Weights of a small GPT-style language model, trained from scratch on English Wikipedia.
Size: 8 heads of 32, vocabulary 1788, 4.82M parameters.
Architecture: RMSNorm before each block, tied embeddings.
Training: a variant of Adam for these matrices, 3483 steps.
MLP neurons of a small language model. Each row is named by its layer, matrix (gate and up: input weights) and neuron, and shows model dimensions 0-159. Each number is 500 + 50 x the weight over its row's rms, rounded and kept within 0 to 999. Numbers have three digits each. A neuron's up and down rows have the sign that makes its largest values positive.
Before each neuron's rows, "fires in" lists the words (lower case) most often at its 100 highest values on Wikipedia text that the model never trained on.

fires in: "march", "october", "november", "april", "december"
L6.gate108:534580489495551581483437564550509500546448474500595501510516459511496482573532518493483482513562627496487549461507440519555477442553415500603455442412571564554424382536619575514461462435533500546561458530556470527447444566544449542434521520522519433399526438446472514448603563433486379462542509462552465492454535543470528435477521514349515474442402551506521488554465600522491519543472518482405501462480515531512441489459466491409469518450520525427487494516505463489482543479511462
L6.up108:405446485433443522498541476516441574403466519400517478415409484535496510526440536536527474509467425509495437373489463464508503520479493561483508616495545451510437530523516590523485526478502561556451480498437557440518564429522426564483469479599527469537461479444526519533572509527443429528423540435397489523550558588419531486471477513451498421489531483568531480546463502443358477511441622476442524531480467518577453480522552474568491564564473458465446519588479578582526500510577533

fires in: "second", "first", "director", "leading", "leaders", "directed"
L2.gate354:577483489516592617463464501552521558541424581528443431459462470567521626444465486497474471470421432521438503487530536502523416412513466471552484501518507551454491415501589581475505452492564518437506580509489520438440484466517526499502397420494569609489472529455521537519466552438485492479538473421564535507440533481457483517407468536385542483418514489462462510518502437483494518446516513566574461446565591559545566473547414590513441438581517621488443526453582515468494457474499484
L2.up354:495467456585488514561443450514483481471533537467533420499518352546493514472429446555552505541436415605551525486458552473525465504415588473534512462513547546466473533583490516576433558495520492517525543521527523441596582434468588322513487444518502504459545422448352473381513473499471486492486500513588577451461512468429496547495605450538460524459502463478518524454409513515517486487494544520548497540439516475560398524524441523439444504521513525501482522511575493445515590577472501

fires in: "country", "part", "countries", "count", "party", "one"
L5.gate43:414576565579458506537508592512571474470450487470427492499588446491464480460533508481464514460494654468552514508508529495518493523464404491476485457510477602477382494512536461546463409480473523429490504557535536496450430510512441535566443512485516520487496596472508519472559460532507519639464625510437530447533487564419525576451491543434462483498501452546535518487467501576598506598567452521521413526578442518462545575457601463583484386519490451492476536527492451440549574509451502
L5.up43:398579498464375499452515588485571440552511471388403578536576523449466456462415512451468510436546516476560515445490596391570436538576423411586464468509440478471542561494512473537422539533433526516492478524554561514395531499480476469489442504517462525503528525438513528593524489510506510516519627446429492410500428526495516592550430512448523449530557450486522469538482451506520522568589465496464464546535499494481480576436521454519445486500511485443480564566476493571499618474478526

fires in: "january", "september", "august", "october", "march"
L4.gate310:433452499493548606416445498496559471428486415440495457520567479490498485544540532554445524549483556575505491430527478551561528452527406554561514545478509521450568592499483568503469511432500535486464544529520526468531576565477390538539425488568562491509433374479560536502539541419591444500596478492472404476473492455530484566441506608438521500471437516485426554540446524350547528535444566540463591555557459490495460514520464522486495529475466520420474555510541446535482424505389511
L4.up310:543511529533470521569550463482516580520523515513536565445490453500558512491567437499516509580458464512470518519439524496523564571429510554498471524589449520546529520522488430507495499490574477474554476570594487527576592416453456553416484520499446481582439520540599494496496470561381435455478479399478446497452418519500546495481473515541463554409588435369520439442538512443478443521502457495431487489521378419471485514433505402506422517456488454499479490605513422524544550452365440

fires in: "following", "minister", "commander", "command", "current", "currently"
L4.gate367:449530503637461528465534566496508515518467452570437473497504519487548515460560505498481532608489494491517337518494560475469492490601545500562492523440492556506405453478403378534489519560456473566494453563482585570527512541498458468496477482501482373467513538512443609516586468417588503461535560488485585560500497469547516447542460508479484453432362527463445450487558541518448444467512484504448487484538505462391508567445598484542420437503500525416415516551524523466519542468471513
L4.up367:524513542456607534478481410555521522548543508486547560498474527414543477443504443486470547427555515520469518503476546422490501542416417377463472586461542510527554434438484535510502474515496425421537557534547619520434439513536519445496528517567493516450516430480612411493537510569508476521489408476429610471528497532559558444504422510476510469475513498621474518564457546473494521408534535423498453472500516452587474569488494490403448422567402464418507548441527564433506556514576520

fires in: "it", "them", "if"
L5.gate45:484513494563512484609442596485535473528500490519502418557496482513489467517486580482451398408437583464583440466558564498463491571557471471571561497448552520492415486455529419546515411487554466481533403517491506549464446515427502456519471587513451545538530568487474420400532597565452438451562467451506582511512485468446574509451558507500470567528497561481464481447545530590442505527585510529433574484554512492536572573497529403547469510489539451447435484580565529387548520443434502
L5.up45:459484586599507461504479505451470523564418475594458589467479537483570571442558604524561462456494544502428460569522545501515464492502520505522493581531543492508508552506498445519542489524394447551491516562480496469544541547496489574487556621447473514436476526455614511540479632465552490560500486486517452528426462474510516510477396457474474509488516526469562451544588536571511432419467537456536493480646475419400483494477503431470444453532412496461587490590555479527509502541440384

fires in: "during", "following", "year", "until", "professor"
L4.gate65:473427548516457602509521491519556404462570529462506436535467431500430455486520486423504454461524479453502576513499577486568543500458464402493442488541396572562499408476405520547459545550468439478504521605428508559481513531514528477506417538468519409543567592447498497521540527555492491526441506530450498461614506556520481534530489537477442485424548467489545526562590562522512576498491501543477557479610559518568553443601454617542396520450483454481439490509439467613447463457506522
L4.up65:532445457470513530449560472534528507459499468562528517478441527474550436439513498486480560457482452516506489527561509368526431379563565448488411500453498598539542449494542378571502475596579454471407506603454575498455557501480502508551602464565480562620553561448493519560419509477450525523451551421501478480650519479444508434483469495460568508399617483415511544484522465480469491461466528471516487512444553583411508553501503426496505473488514546494518514530531530567484484449504466

fires in: "mm", "m", "ft", "million", "mi", "males"
L6.gate121:533481501519549483460590502375566474506498331494539541456505496544422504411545531490495487536574532525485439470503602578499549493465470563552490445503521599524376485462458514541418510405432435480449492554614476479526491561514420472489475549529410476439441437518489508381567469427523437463501489619481507500494548556564522433485526545504405550522496498483524601514503436480494554537523454516524440474487453546515602553545486506488491491489483508440492462533536461533519553611458439
L6.up121:555516489470501501440472553453472491533544473481480504428492510490485509514478475482521470578520554492456521477582608480530474499445561625616440445508506508459408540423564574401509485464480510554444492534555424512506507524441408449495560473501454495397424464503554506441555438582496451459428453529503475550477548565516489519518564535496502479525471571484591524509480443488490622459497549537509474372507482511471575501491478525416565549472369518419488528505506426502569600580505353

fires in: "at", "footballer", "football", "professional", "professor", "office"
L2.gate212:491484581506421469541565490460476527518442534546464453453574569445482427430422512453443504488444516536386478465534493532528522530489514485540453480545462520515520528487512465534413510579396524421577440540590512556430474521521547454506453543497520443465457508469456535524551502429423458484415477523479506467528465465412542543407536462591473568416518525353517529423477369550509467626452552573468484539523522581579471583575500550514421480513543573484489557426505473509549531514463524
L2.up212:546476636483501489486547484519552560458520421484508395469504523395515511545485528527483414495391532498491424440494503601503533524527475510498471469464536518429503455578394580561492507559573530475439574525549510460510474467491500540485459536483461469486505571471439589519497432447481593481497516505457633618537549599503500479489579406516403466538546464484510475489569527455597436507536500528623437555486527478526503538479549545521402472517531503410466588515460458542463404447496509

fires in: "as", "part", "party", "parts", "democratic"
L5.gate326:487529565460526561539523657552484490504532479468460443504485407487493509467435521431551537444506492503434492374510565499556542534546473471529392475508483510474488489484518444519483405548373497589520550507474524598488474453502433495425459462499504527496469628501435484490509463540518471543494435450582564505605424543397496467426451429437437543453471464524499541520582509490468427422454451480461478564543547499508505572523461473589450461455545481472468482614503448464446492518395413
L5.up326:388449583520467502522500507565623500528497556552435430491472463506554489443420452459492464512492549435479504483478547445465483513584545486504472627514450384489441372458469496533465466565427558577477552501505456475529424539497408437468527452512555534428515525552533496509531463551550510511441555537462470533517457473439518461561446454498442542607524428498550554471523486469510377419476478414437530542463534465458477551547431516541430504568523549532489517543530460598500407616502445

fires in: "his", "very", "every", "massachusetts", "machine"
L4.gate97:488396466527551531543564535489528480456433420501538452486625434559510449474466494504476561451483462536472527455497584506574498476426483507507562461496456545517423511494529348600549477573574409459531465458472465531482495589496485592475406432542431455482453516508454520446617505447423496525513436494512530553492509509527511547435526523448419512456595500372556510526460474487423473494589480445510528458500436531569544536546467511465412487519445446566467508541526408470454507530447394
L4.up97:533559496455472534569515533445489490485464571561465562361562533490578414526465499484461514537453451571522480457380436452463493464475471450382472435494532557445537537467497463529504474511510408502508488594424378583426523522478498525553431479463522506495480427578493516442483438390530422489498445389477621459481404489555603492440503489512503406536478543489529482469413550473502484435529498560521476497549547494489479465535549466416446494520433531582563503532479475502481585417476510

fires in: "south", "white", "first", "hong", "north"
L4.gate169:519471622432534522503453500520550512491426436404511537570545527473441470491493549493483519548604613551458413424524576513499472515553468466430473556565484516517519429400471506511433484513458494491498552529520578456530496550525524495516495513449572476487473511487569507484506471383547506434413556437481507509530518462492499462455440466526490554501442491431565537464473529402527453615410496460483459482453518558441557443440455536571411410581485441566494463549594503439651511490575539
L4.up169:464456486506555526490506453571566476533483500501529482539505389442477432423527557520503552444412511576471458437502396453510563500510512479416567455580420573483520523536525515468492533476432591476543528512526476469564501474531450397463441435567484532373527447520576436448464512455452573478476567506501473472517553435385488472485526499437469521543445545501527715554438485463543507517473503487508567541518497454606515457467511548449520442499521526556473572519477488401558566556543455

fires in: "during", "members"
L2.gate68:518488579471508517579513490449508484590528452437505534534531489556401504524465537494401455608484513511500557523498446480588516445516476465615393534447422540592426433441481500563559568562378439473492504464494585417488493502509513457579428505495384471468490561425398480456428554432471430470523449414508450503462597527448480553436429483453478503417565497450495549504515533444457560525488577538431465492544536539470507501428573487540453507552499503443447534468528481537461526433476493
L2.up68:556481530538455511461592528500458502498450555525450550525601496531420478490442450493386486568487461462537567542582528472487356476480467532572462437545390530543533559430429397546500595529527492450527490490483505427493634571467549518536517582614460444560576535562442480493531435539489513458518504436510464509493457467540478523448496562504472473526530397400482538508510493474419472397469548481455457468565435479461507441515458443405476472522408517431540544512520492525499414514470529

fires in: "at"
L2.gate257:427443439459549487521547479543521491476514437381450503480510373436534425453465495516517498484420520499540499400588494540616429491499410477547407491524423560492469527577532486490478546525457482513468568566580417451468426423575494455476525529527467615622433469481483437440434497510425487595490538541472487568500558469427457511520567515535525496464534488449491553458499432469513471567520462506525553547481456457441542529530526584586438536513547504525430617420573467478502485519478520
L2.up257:452511444491558531476578550498441519512459511475585497434458508554467510495479477472497495417459397563438570511459494492536406565501507523509455541554444466495476673443531513489517443553572570543500495551510504452563419545473494544487444532528550469526526483434382490439513449432523504497495418490521465517460431469435441380556499534574551471510537404541561553497535455476451467481547361535400446531447482535541485492518413577527502475459513560524460541466497586396399420513511504

fires in: "competition", "post", "boston", "record", "lost", "compete"
L6.gate122:439505527518483551485457482417526557425513452456450491421560473435543480524524477536534542522490442477463485486401530526554443492471447493564509542471387574478562433554485498511486479508505584492552520590483484523578489444527482424473451494427535474514484439419472493560553570495462539511512501475509570487517440435444499464567542443525434517501539478366511443514415565483424457499413595437385539596569538504410374440516533518524402471424475496508461567588507546549562569459503438
L6.up122:397449543477460514538526510462484542471539537471412476391534503503524458455513501508498490540417487580542550535415488422476497445480537435475556504462493491395547496538518466510551413541488493443468497452466467455601393376502496421410502528416432500555451482454497461528497489487506573552490464581473548460530474518490546401584504416537521477564497556470464572564490576534409449602452529502459542563534576500367431449568500477578535512460481557570551520564473546503576504439528489

fires in: "university", "party", "representative", "school", "representatives", "arab"
L2.gate59:446523474489420590513423547402479503498530489411492512533517465545476575550469508484565484545541506471532498454525540487455476542508493490553456443548461554447581435440501545473497597504486522489574466511461511534457564459608532480552435584406470545419512451441499543458431508513489585591453569490520664538530503421454564596534544536519510462560479588508517482482484454525477514533467646504549576568516603474521504405546615503504452444441476437520508536460525421506443488510484529
L2.up59:492466503578549612459474470488538455535519513540436565494492547439548543536493434526503526485471523446557492532436516458394488516570496409469496526547522534509520500410411429481579504523514573498471464560460511469391462548631567538450548531417599426532510528521429524514577489474533621393516574458434570466539381471501441494533552430440487488486482502459491552468502587530570393448517503507441476521527528525495548583490529517534506493464530533456561499543462544467493562419481627

fires in: "what", "he", "high", "hard", "highway"
L4.gate234:527479599512498496475523511538399566573430477505541453471564446481495571439489464484515405569519514571507492467538493528522557545510432535455511603552447517550568444570501541480448507508550496511456456557482521503459519560445486387505509511494475444475478491473458505410536535345551476470460582445581545514503576467599450495376478473470390556486544537500418489471468479533482534435592599493546503554495556550477532515538554557573463451497593440492560535522578451508565524597577466
L4.up234:404482474555442520399453535607486506549549522476536574522473459535459424557467370557505535459525509474506478397527491490463527534541476438479489391521439534516541552524527512508487507402512476403494514502505443469483436504435530549458565513523500572586476399571568473513449481516506525528506448502484412481607426485481445570508509444445489500456487525495486559515465505472423534543495504549491453520570515469566609513507486621537502558543532517492531473433344441586523423543609426